python train.py --num_hidden_layers=12 --hidden_size=1024 --num_attention_heads=16 --num_key_value_heads=2 --head_dim=64 --intermediate_size=4096 --vocab_size=16384 --hidden_act="relu" --norm="layernorm" --norm_place="pre" --norm_eps=1e-05 --positions="learned" --qk_norm=false --attn_scale=0.125 --bias="all" --tie_word_embeddings=true --parallel_block=false --init="normal" --init_std_qkv=0.0169 --init_std_o=0.0209 --init_std_up=0.0241 --init_std_down=0.0241 --optimizer="muon_variant" --learning_rate=0.01 --lr_mult_qkv=0.5 --beta1=0.95 --lr_head=0.00411 --max_grad_norm=1.0 --warmup_steps=200 --schedule="wsd" --decay_fraction=1.0 --decay_shape="linear" --final_lr_fraction=0.05 --batch_tokens=[65536, 131072, 262144] --max_seq_len=2048 --doc_mask=true --train_tokens=1029000000 --max_steps=7679 --dataset="wikipedia_en"
MLP neurons of a small language model. Each row is named by its layer, matrix (up: input weights) and neuron, and shows model dimensions 80-335. Each number is 500 + 25 x the weight over its row's rms, rounded and kept within 0 to 999. Numbers have three digits each.
A block is one neuron, or neurons of one layer that tend to fire together. Before each block is what it responds to, as a language model described it from the Wikipedia text at the highest values.

Description: Digits before units
L6.up233:499489464498429544475513489494541500538448465485509516474504546503488529470494537532515506429517485498504467489546526527502497530487512498499528502533484506484553459504492509541518476492506441527483494484493478510509559454526489508469507506525508499507500522511498509535465503487481546502557462507475483514485502502522509467451495462467499480510500509520501512490485517483531500488538552496519477544437508527519504481553482520481491524462471509505504475508521492524512502516507503521479446503490509542451510521496449511528521466488529567491518517472487452484464518514491498474508529513536496555489525520540509488521498512511512524519536513463488469473527486475546509477541483499499484554519536491499527514497484531522512516478502512532507520521484506511525521552487522
L6.up1275:479511499501528490490487523520554506476508492490473499467500480510495520490557522446460453486502500494511575541495486523503541501479481533503469502503528500499479487490496511518492488494506491531484477500474459540512468504500509483480548520538494486496494479496507504501486504496540491513498540526504477500456439550478515479461464485516486495539511513472508531501489482495502485451451490505522495526490490521425512516532490573503492490491558505488498517459509472536511544534494557491471510517486500498507536526518447482464492493500525517490498487503460502439503519516492512503494515458522499489484507465511518477534504508521497511496469523485541518500508516532501486469514471481527525538554537493461472484473519493505506538530546502468520456536515516521495497546527477

Description: Unit conversion parentheses
L2.up390:466511510487493462470507530531488542505514496482474512526466486538445520508494511523518468529529486485476524513531558491518467498463507516521480493447504509514490510520534521528495486444505484528487523455511511480512499552510499481513522498475476527507507494499503475491507527513489473491501497480585518470550499522514463476502510495514509459511521522500509485498468467458476489472512516519530490537539498535501507485551541501524513533531514488493505507462518414511500523475502522516517557485465538517476505535461533477496548489468483513474450495509520509475476469462493490495481518511556512488464509504522504480536523532521500540461457536488517482490520505467519474484505511503508502517515530485515500521488460516481488482498503470525476494518498511494463509496499501
L2.up1315:517518485537503471506480502510512526521535520494504505499531487490501491554498513536477520514478490499522483474509522513490522514488474476513516432531498518503517470521528505475530468501459457471470474489448457448513487503486529516535510486481496482491505502497512473519520520509480529500518541499496500524518493466520531487513410488460465463464544530500468487499480494471502515501508529531513457525565492533471475495508518515497509468483483549509521476523572492471472485523504509502522510512451534498473508528478510485515488462493509545477441553484487510536465495477483510536502503486479471480470516483509467424475452531559501502449502489498463522489551537511538470491495494501469462477489543509464443494491512495473450514508481547507507515516537489504489457542515518
L2.up3639:493471491487487498502456487540484520509504476508508499497478483506483546517522507495495461525496509519488529488549530492539465486475538492581471506509508493542487495502536511498459497455517534539528524476510467451495511518522522494513489478521524507471513471515533497455528510477481508523490513515578506461495502523489459538508568500523522491518503492492481530512476481511525502504470500489509511504512490529513486574515518478481499511526502522487461480485554484504515536494459516521506513475515513490486485473453492505517503543458474526477471536505514521481476493497506500480534525511534507475478501498509524486490519519478521512511503499499497546497575511490503495474546479520518495497535498468555548512478498528514511468483438526496490465483505514510483505435560512
L2.up4068:487475493522485537471481483494476483549495513501506505442514527503538472484525527514503542538494515476483514539543520495467488506491492439519480487481476474514444509528501502510500520500484494518540528507527509463513509506508522504469509529558493499444477543475543499467498494482495524499468487517510475492480490515483490486473499465500495467512482498511504498477476527517528499494498516490545463535507496502517491466525493502522472511466554511497504494473503461553475504524482515512491504501473475494479499530483509503544460483513516532470522509510490515497491480477499513485496483486526492468490506495460537509524501557487534567513492511494484476500533521496459493514453477523503465540538551513529468486488489568462496520514483482502474453534496500531488513484504490

Description: Words after "as"/"when"
L4.up262:480537481512428522509545517497512519471464459487480515498534480485473479480544495481507466492468495438519498470472520444504530519500504529482507492496498512453531534488507494497531528527459508528515488442482517487512488535512501535442490485461510508497542497504509507430494510484491489510507489490476459519502459512509484520506508461491478528484516521451492497520496506510486471513525551515517463481503540484497490478485512485524510456487452514505530467526515516477503530501479517457500479520523511577545494495494490499439526488486502499493464516501481466517553518435533482525521507478518470512506507496520500505433492463537460509530496521513511520538521517507477496474484546507495432537498490524492469521479520503480520523521469490509511526560550520518481512530511518
L4.up263:486520505489529497527539506492491472510497499545495479526540510469482496492499470480477514514496502462506511515527502515519484527471485482475544493525485478468541513546524509530511501561492544504525482543471519541477523539509507521467526504488491526488506506480528468492498497463531490551528514533506445478502490492463488518441506459541531497535503466481531498485512465504483469557510486504472490525480524509484494501536508486498487525468464540523529497541527500526509494499496448509499479513506496466490532481495429499524537481522512507486488505498505491517535526516535526527498505444495511485479508518442496471483498541518484504515491484511471503528508536494522528514453497471514492474499495452462480485515474529492494476512466476528508470515502460516478514500526513
L4.up581:525501507506538445492531480531488534494534494499493495512489532564480524503485515514447501477518537485482482479493464528554508531498539486478479483505453503509515449487501503539524478515537504517509500531424450541461505493491533462510479501510539482501500523492464489521521477464471443531510490538496516496495512535510490507472503497500533488534447531513536509505473509466512487503524519505529467503528497493483481481486513446537490470485495536525484505488513526515520504515554508545479487471519456564450445506480515504517542479499502480527483557451496473506532459505533483456523513499531500507492520447524500502463505499527538511507505487513491530492465495533482493513468544495487499487525543479515478509479487472501503514524528481510502507511522487537466468545558529
L4.up894:513484508513501525493514513496470519479502491505481492486511532475449508495529434465538486493476507469516510482462489537488514543446518528519528492474492492449527507503493490521497528528454480540492498479501535510462485477515512494474509534536497497498522507526490477432501507486490560502489472520477501542536503546535472513499521455486486496494523539485525480523491476495463487498491492518524465494509522499515494486466526498530565491505478518479535464546476518457534502470454507506478499503504498549541508465506490450444529458483517453488502513539435481542535522513540488528503516461484508484447474481548553487509519499533454475505534540471502487485542555511508506491509486489509510560495526470494535481452474511481502487501462503503534479543507483479503546503544537
L4.up1225:504526497492514523529487490496501475479487483514441529537521488505473505505500491512446519465469523472470487497431520514503485451514566508477475481540504548478578510499499523490508510548455512480484489516533516527439503484524549545509459500500515502488525513486471528506509525479488476508528504458517537503533475522529454489499492482508506494514526479512500489509490482456466495514444471541534515476481522467511461511472475497532510543497489474497513503513535495513534518462452462504508525470495518544486506517489498505486487488498469466491488519517482522516554520469500448524542509468493484522516459482525511471505507495496517506529527537482502509498470498556529526456526467477481468524467503512496503474515496494505536495504463454541511529507459501472476474512550506
L4.up1273:482555525491483496517524498511477517513497468523503501511498487483504524477515508504476496527494487512483537506480536494488510465519520529500529517530518512461497511471514523469495555525509486512486512500474532493464497517504488478562524499512467477531502510553503504498477507503487535500510495457535497512526478514518442487491535523492497502520471519541511498502479514501487494479521506528470500479542546484519478518503496528493529487538475493497481454512491521480510458484486494518497504560529494568471469522509479469503564471475515521498481512481498491494537505465512435493501442486517485460491525499540528464472478503500527529486482495506536511492495495488493462483530509511509478548497535504493510499499501480494583498489451440518504510527528509498451459506539489
L4.up2892:458492500462462465520529526467447538491502491526475460512493485488466512475503533494492498458519503497495499488523532501546516516526493505470525498493510489467525459521467509514521550520483479520537516519491471523510521511520475528469528489519472509469494536471494505455509505448509510482488479471507454483545479459484454527472562468530515460506561505511520528527481466543472464480516470518519512493490514487502478482454510508500498497547510479514538509529525518470502541475531428472491518487486496522490530500494468504503519514518503541469472476481496507479535503442482504493514533520482481487488495517456485525498528549431464503509500504498508503526534554543527503519493527493496501570504513479444497482505466492507530548517463500500547476502516479515470485472478535
L4.up3626:478507516489491493488515496492485491513506487467521518455529523438521460497460499483485484467522483475532508523504478517454497498482477504527465455484523504495526513506507519520534496552498470528507474497485474529529556477470543477493484531495489495497471489542434515445520495428527532510439482504510497557542514524490504464541531482491487544500479510481509503492505518484495500528493463481469481452481559497501502475480540527530541496517480501539465512486498502523482509491510496496532472483489503502502565518512530467474531504465468513526525503489509483517499487476526505489524516487471493534501472489485538475465508528502495480493518484512520521523474499497481490495515510457496478489498496482533494458506468498522513503555539504509548473548534467483486525514504526

Description: Clause-opening subordinators
L6.up943:491519454506507500482521487486513528508486498501509423496463521489505506512496507473524526521486487495493534497541548516560517535496473500464522522540519486497503513489502507495500528479462438528481475520518467482488491523511510463482528457521521489519486498510487482472488491478550545530518536463488467480488500489476498549530525483479470499543495511480483459457485507490461496495506499521460535494472502491525489516510517483512522495476501499509459526545510515497501542552489490521504452504548491494476513505478531493478529524502452522449519491515488510473549515526509526518488524532448515507451535468521487505524545531490461496453529519484532495487473542475492517480513476483497484471520527486507517518511454505509457523538491520485461470506534464499510475493506493
L6.up3720:503457455509453534502537476469498487524471506463455507499530531481519493491488464480506524527482471512494489507527470523496465527538475466541445507525456492483469482508520529486505476454546469502510529498499527494520498507499496493472500522528481493478469507551509466526494468496553507513491461506504497505522505532565481506507484576555546541488471540501519501440481526507504486531509539506458491453490566452510472489498521478527501450493545523502484545530532514466469522468503505539476482521539517497499463476520506512474502493475456538455512515533463540528474492483538507503470511514497523522553492482523481509503492521538520509524485487511491523466468523514515516546450484502482542516548521502467500472506505483523557493523512463497551465499492513478484488449514521

Description: Digits in converted measurements
L4.up335:499495502479516509484524482511468494480508490510465507470500468521486532499475539491487559508513521526503494518495503538472500536494520485513484476538483496529515527491493479501554494547513525526498516521513502543514488501518454495474498488517491494467541508487484533524463500500468524525481513476515499512517506486502515492508477472511471485522497513479541487493498511515434502517456501503434521494470486508515515531479506535499515530502506483462459490477503476499523462547540516512503510522498521524489471507517500509513490523513476536524477539452491478486536469510483515448482482508497533531504528496529509501514457482536482485513496567505509466469561529488529546514484473500519524480505486476497472515436477534549494531548513514461524471522477487529512466505478520
L4.up1596:503542541508523465470520529481511481516500492460538512475500471488505452497508537498498493493514506510464537517526495487450542496461500481498509510544484465559494507549460518505493508511548495489524497504483500509490486521503519480527464472517449510469475506504513496497499539522508483528480497503540468530450522501491523490506460456464445504482518520481535491521481515458542497496460484496537512474491526538497527526550528477497546506482482470430504473506547452488471488507523520438470508521508515481444494465518442474459498502494502519515543499493509498492503491480500505498461523525497514535494484514505487513523519537522483511532511534519523497482521480482473529497478471489535485490503521493491490524468520467463500510516504502476545409477497498486532540536533492
L4.up1780:498510541549518526461531457495525531459488483500492531480516530422461518475464467506502535511501501474466486510470543499461467514477488504496492517502546493527447451534472535491495487529476496496525493518503488522507510494522516516500476495483444504539504541507498448532489471469468485482510497459510461476510484500531469545513496525444437465507529495494525499494480506494467516537506516489486496506502509502545499483525484496480555516490493469497570474436476499511513482528559530480567541493489495510562476497514509501438506502473464501505473499508483516526495513494480488513503504528503496506490542486480498513494472515480504488462476536483518515440509505512457478510486503490526455547495509520506538483486520502512533480512533480530525475526482472517496500528526497
L4.up2725:535490514509490512531529527467528448501463503502464502459507512514522529548526458513501480518463484475487553502491470496491513487462516448503517468528463516531511464509476521504472497489480493496440467516503486564529496509515462503479477532548526487505498533525538467515474495461497498508460477490503523511456444495469510522499478508483488508490516476471534494538523446468481510527503511533461520533472491490531507494499534496494532554488492508471502479482509510465511540488519497520520552487490521501537519518488458479514516495494488476490475504471498527500533519532537478503473505517493488522508533484513521533531497469494521518456507512446482510474542541552492541500512515487487508496451513481527469494495506478498513476524512517419543484494485459498486479503473507
L4.up2930:448526531505517458490496500465503495436513585488472447481519458494507514521500470493488504497486513494497501480515459534482480468469521475497450466509487481552462516525506530523474458517524470515517515469474478576486498505494471490502532490502487455464484441474511466476474529508544529500520472481487522478540486518533464546480504513497495448494505521482534515475476498540503502520486478515502498502462508502528490507492485561491485465498481551532506450480501489511516469503479507490526485481512518485476496455552536475468486495475509505471503505508503454499492522513484515541497478528504522557496534490546492517480483493499495506475499489497484523456518494514489536488478516543522479491477511503473534511469477513475520503505552506484496498506545451500480513465524498
L4.up3587:504503526485481485522493480477470485518501481502521506508498531504522511539471528504484515499498516502520510506490503496545525526481493524456506461469504507468469488492516485475503516512547477527521493496535511491548509508488545442493488461494499533498543469497565482493509538488524481473479520484548491544513508491480472551510493543478499477511451473534484443481466513475525501509536509519515480515520484528445521497545495519470540537478486549528538477488471482483445489500515499456430471504525483473483539516507478490512529502470463539462475484469537504460481490502477477450480503534475524479514505524512458530433493517483491506491499486524506503490481500484487463506481448531449505512475518531500466567539525479473509512467497522501486513467514539516491503518526506
L4.up3721:518485526500510479513498477489535498511502523492489518500505511512535487490532516460514502511508494507491526533526463506496458471513530489532481489549530487461491525535448535506465508534486476534482506488473542527548557525508488487498497490503476492484526486515540515504514496513430515496516519475526484499556511467534531490504499521503513468480501484492485501512478536481486507459548556514520505562497488492500524527532511557494477528533484505525474473517519452524486496497472489534517542509489462516510479516485495524520517533502463480512489461453534553482525541498480520518478503492501487492495516519478495507508443513471447504486467500460479502515515556528518494509485485515533511481447498561447476479512504476490523514500537482491503467525502467484477530522513474
L4.up3767:491497484479490497490546520529465545510509486511494462513484503559482517519521485454500450514533494442553499499488483482481459500457477438497514501484504527521518494427525497512511509490493483468515504507502517507540491525510539493527506452507528538452519542549516490493493506489468478477502494489517533501482533502527519526507492487476480466495503490594489498464492504473495525536468489487521509485509495539523485519488478457515523491533550488499466505506525487508514535488525513527479507517476487522522517544487503506507496542478504496519473509500489511458545503481484486502487537530532548520486554479481544465543504504470516508487515500503495481519530490443475519460473494502479527502483526549521475478455503524484460516521474538522475437535504521490469516485487458

Description: Late cells in stat tables
L2.up545:484497527464468504540542520477503461536503472506521505514540454508518503513503518497523478554497497495483494510503468495476480468461506487500481446501526467479490503465503482474493491521496535486442520501496524583485468451459524488506509503461490505453523516478518528522471483483483525510465548502495534517497491504493498517480501519497506520495489499550466503549494448489510495525469499510505492513518510499523514516460487490547485507506527519475519457522477472494501516467455495487491523529470509498458519515485523490519511480508488500481502482510482505537501492494484493486568528500488515489465459504501462524495493491478481474468463453477488462554503490456538498505487521552527511483482520524497490496486518518530467468525481505480520479548446500506493497534475507
L2.up1398:482509505486471520523488516463523474490473511462551511502504480467475475494486470508518487482516506495491468479511512504498494493459497516511477519501459483473519520484529475478562494518509525481460438458487503526508505484459492515480521484446513492458509546482489544521450525465492508512501496561503505551469516479489458459541500515495545507509549481512521487542508510494497510489478554504489473476509518502473476519491524521472498499529438507481500503513514505481503488465475497493474521524512518513487481524476528555513459503535522501459493521516455490519480537534478545504563551450493452506510477510517474517501447493442549499477461512469476516539477467500500501440510477558537505458498497478474517483516514510518465526486478489505496465534472527484515519513503501
L2.up1525:509504516470494481515501501519545493536500551447512472458485534503464458484488493517553503487484514517529486511503497475487543493482540479534471478566483518498523473468490500505504483487525535487506523515457518523501484474529552526506505494510465524513493481476536475472476506563488559505521520495488530521542480515494519515473470506509493541495464497510524506539526472431501503534501459499462515518502509496457489498488510472484525498465497439484468527475466487498481507477509538544507511503505513483484506546476520504512492538525520483538457485504527516470533505503477480520472499508505542481532546502518487460487470528454534471482472531474540508551502500529511512450501527452463510473535515510481456517482466523476517502528483528478529499514491505497518472519492523
L2.up1772:468485473459459506525479514497555516503489509468504484492503464467490461457518461489518479529483517530506477443480458493486480508480527526522484491505521480442467499480545519531544495500508497497482490486522451535542475519503498522515478470452523500472510498500483510523458509500481541509461492572503554522504457485515491464487504525516495523485542477507488510564481473488503507452466527500489521477495513506488480522469491489470491479471482518459514463497504497519480499498453505528470522520535513502510491509458494521515499458488531482489491490500461498546522519526524521517547510465513478516515500495525515492506483488473498517509444490513509499487496501477521520483516517544530427508499560502466523500523501502561470498463485467497488490539454535505520504487482546

Description: "as well as" phrase
L2.up660:484497498509479535488525510519512532502506492509480511522495543513483489493514481494498538486478486496547479523480506514499508510515500524489492466457533474461507498506473471498526523547461499532504521466444490477482514475506519508476502514473520468498503499486544507466494475477498529551463513513497491511464508496540473478490506523477541490489513471433493471470495493488477519501524504484544484488483528480490489524463529508499530560460461472524497513564486526441489524491502535438488530521521482549474446474465492475496525488544524471489457498485469514500554520470538501531500550536492487506521472491516531503484511463508508544512536512471498559490492470487532497499489468450510463514489484508490493488484517470507495488462485532496502461531509520533517473529454528
L2.up1007:567500472501464510497527513467508538504539498545468475480529518472501476494498501480518504542495498498524478524519427523502467513487544534482465479499524443468526514507458486494511551472476500506466499511486495514436483485496525486479492545515506509522463507496491529461469533474508547524492491490477503501484504529513465483559507473495493523493474466450512521474492489516476535495504481492529508459496538483480493500506483483469527553498437531524526490517536556489548508455502535457487527517495474557502459516459505457479527491530479488507458477497427525473498501497518529518533520494477517511455504467492499498485513523509482533490524513502497543507506515482525479513495526497515522492523472489437453468508510522497536508482494527498508525473496512491500511510493483
L2.up2388:474541501535458513516524512488493509452550465475458478525458490513499489494517539483443540505483519496512511479502506524493480519499510558512484466483513544495494528507487486488504494527471476540501508520495489486464531504503493492525517537513532492483502533476529500515472476491493524539497522469506485488503484444526489549491490510521481527488441514482497520494518521510506457502495538526511495515488529512521482504482486500507496518496481493512526506524514512452547534491494532498505518534488461552530458507512507483518558498527505490522485515454489507531542520488513494566477477499529481487534471468461496498485515501509477520503504500493541545459470495536496521451482463484522503477483503476484447485503498523521551479446510481494520516530505498503519505496490479
L2.up3570:484503534526490506520570476505527496449514507495513496477464497501519494476521491465457465487474501484519503516455509479516484524454515549467530501439480502489510549520494497470506496501492498524463518464465533496459488502492505508476490551550485438518478504456494535474454488497503491496463498491463452462522518522521513471522522514523516524485499520478495519486512481509481484511489491532545480471518542505518500512475509532541495529519481511504512508503497547443475542481523576462513526502534447535501478518474476501511539471506484489528432522489469464465517504490495529540486500495516480476515507464498533492507489492514470534564531481519525563485492499507527522456479509482480490507489468492507478461502510489516493462468509458505515490466458513515556486518479542

Description: Late table-row separators
L4.up411:478469536510484537473482496441489482461508509497515516456502535508454486498503471530528463506512478483468508495492495487492496516522467502523479513477493499495526436501505493517470509512500532519475509513500468546494471505472492482461547455480484499501447496468536546483494498536482484545527472449505526486500508498531451488514515547529517477531533485470512475532469508494496483471481481520511494462509541510447523540534524536492527443495495480485504541516532492500495518526495500504478528472515490521477504507480518466527469470528462534521506494514484481476481492507555488477502502506479549532553500522472494525490474463549485486473489479467506503498497529517478478458488511460498491503536490504505521530522482486491515468498502498482510501500505513537503532501507509
L4.up462:503518523508489520477523518489479508493525454495473488482505469515515524497506526513511554491526519509454489497474470530501495486510503486479552495483492467526515540477452484469560485458509440476512470505487542540510513533519462509570467485488511494506501549542541486528511513510510531503520526484480477523547521493457533483514505495507496523548472501501463555533505457492476475504527473502488506506486488455529499539497481503508489489505515480481516495466479504487493463440455536444494514512514482528504482518508467542481522507496547487521470507487485434524510477517481499515456485503508514495505478473545458492491500477538540488501510546498523481482498519519538482483446497520536496475494481460501508517510455463543473525520512522458490457532436481505507502504501493
L4.up806:517543472464511469468496484510528508497498441523540504506488499487505542490502516481463503495519518517537445527470484494512538504517520492494509520497511509468503464497471519486458493516502458491499519493492467501502518481498497511499506484529470506478522501529544532494498498526515517488461524468503472507503545479523532452501462498500527503504487507480486500524488515520481473479475504502486493469443522536530476499485519508501442490515505514487526483507457497482477510508463520537543530491494480542476492490520501452483519501433497457486539484479488523496535505517527477524473478487467503495499533509468543490502509486466485500441499529483496469547491506506532486537486526522506511519502487510530502479538484469516479521534487540534481495492511478466520508500567532
L4.up1490:477541495505527540461484462465488508466490482500529516489527548526476465509490514510500532541456480520504486511483501505482478503472477483519471505508499496524508503463482501492496474496494486498484468522464486503518489477496469531551520493462505525507459487473503463494472497508493498506525516460519503504524522514455499457540502543519579471471521484488485476503461476513456520506490522540508477520539536446475436515518502520478545489592528468478519504512465490498481490524515520459507518475477520483523477502541488506537471496491487501492544487490504523446455496529525473501464536474537493487530481485494505502518506464501518504495486492481522478470496495557515531518533516536504530489539464484473498516477509499551491519489509496496522460506473503518504497498492531
L4.up1539:523498524526486510520496504488514487518499490507504503475494512530520455489494546524512485538486527537500513494507469476482472536512513518465535517551480503471492479493460472494508498484521506539459552508467498498489490520493426506524513493492480507499491474474500482486479514497496473522515492454504494473546495485485507492528482513538501444507518432482449505511505478471465501499546515530477516495553502485435476518535491485534517481512532487513511490544529481458493480511515515508517538489467500521501466462512493494516467467512511492475510510495523483481507530495520480484476520481508543491548449516501486474518507471504549526462488505437461513513502484514489483491488499540450528512521525480486509534474527531558507532517531485532506475534455496486494472520536547
L4.up2257:513516552493505484530506503490486445509558484493488535509511533513489479520517530484525491533559499498517455494486461499485515501512547497526488521508484530472517484486495491493455489498474481514464512502492496491516522467484463482485524481477512506505441513491536469456504495498481515527533489464503479510481517533500475432505492518497527482488491438488504514554487514467514481458527506515514520457542508467495430477507537502507531513542519462500524490535530514530515488544426501506508510460503508504493477523474530499519452503464467504474567491477530544490518449500491483544500485461526538486543465501492492520474483444539532496463508539465492453527494504490481490517468492527509507495551506464491489538537490475485470536490464493494509479491492468488482502541536515
L4.up3369:518516514497531475554497522508482485488474470537531526536516528524513442511490470496505491505462461499522471517492479510519501508491470496512536488505485541532507490501464515491488481488480479531494475516460523482485498487536481459498522480486457512455500522485474471478472513492485507493474463481482532520517491508517513497490461507525510492539516477486516477466489494474522528499520497533463472517531514545454457507525442509539517533513546510506521506483514539536496465518517470511515507491495522493465458498515521529502471496500495501483518503497484532495499518515506470520476485446499523489465468516468482522498503479493564491481458518486493491526514486514503500494515462519465542498543531437478532506495497521519526560510514476515488461480471490486526494568541541
L4.up3480:467514464492517446509516529488481473492525479504467529512469521558513462481484503518473459509505554472538499485507520487488465514443481454484506482489496548499532507466491477517528536486493524431455480484520453473521574519500486488508516493523507530475481522558501485533464496490514514507529587482491484537487522532521476517512461490522513481476501533527506461508538505497499455468527480514506492505549508489463473471500501486482446458502553473533495462485514529530496466477514510452475535488479505502453476528495461491454508506531464536448507487478519468486454511498460529487493470507473532461508449467463476506513494520520529509485509544517513460500556467522501471551472471519562512538493489473480471514488475534490494466471524463484475459484465514500466549495463464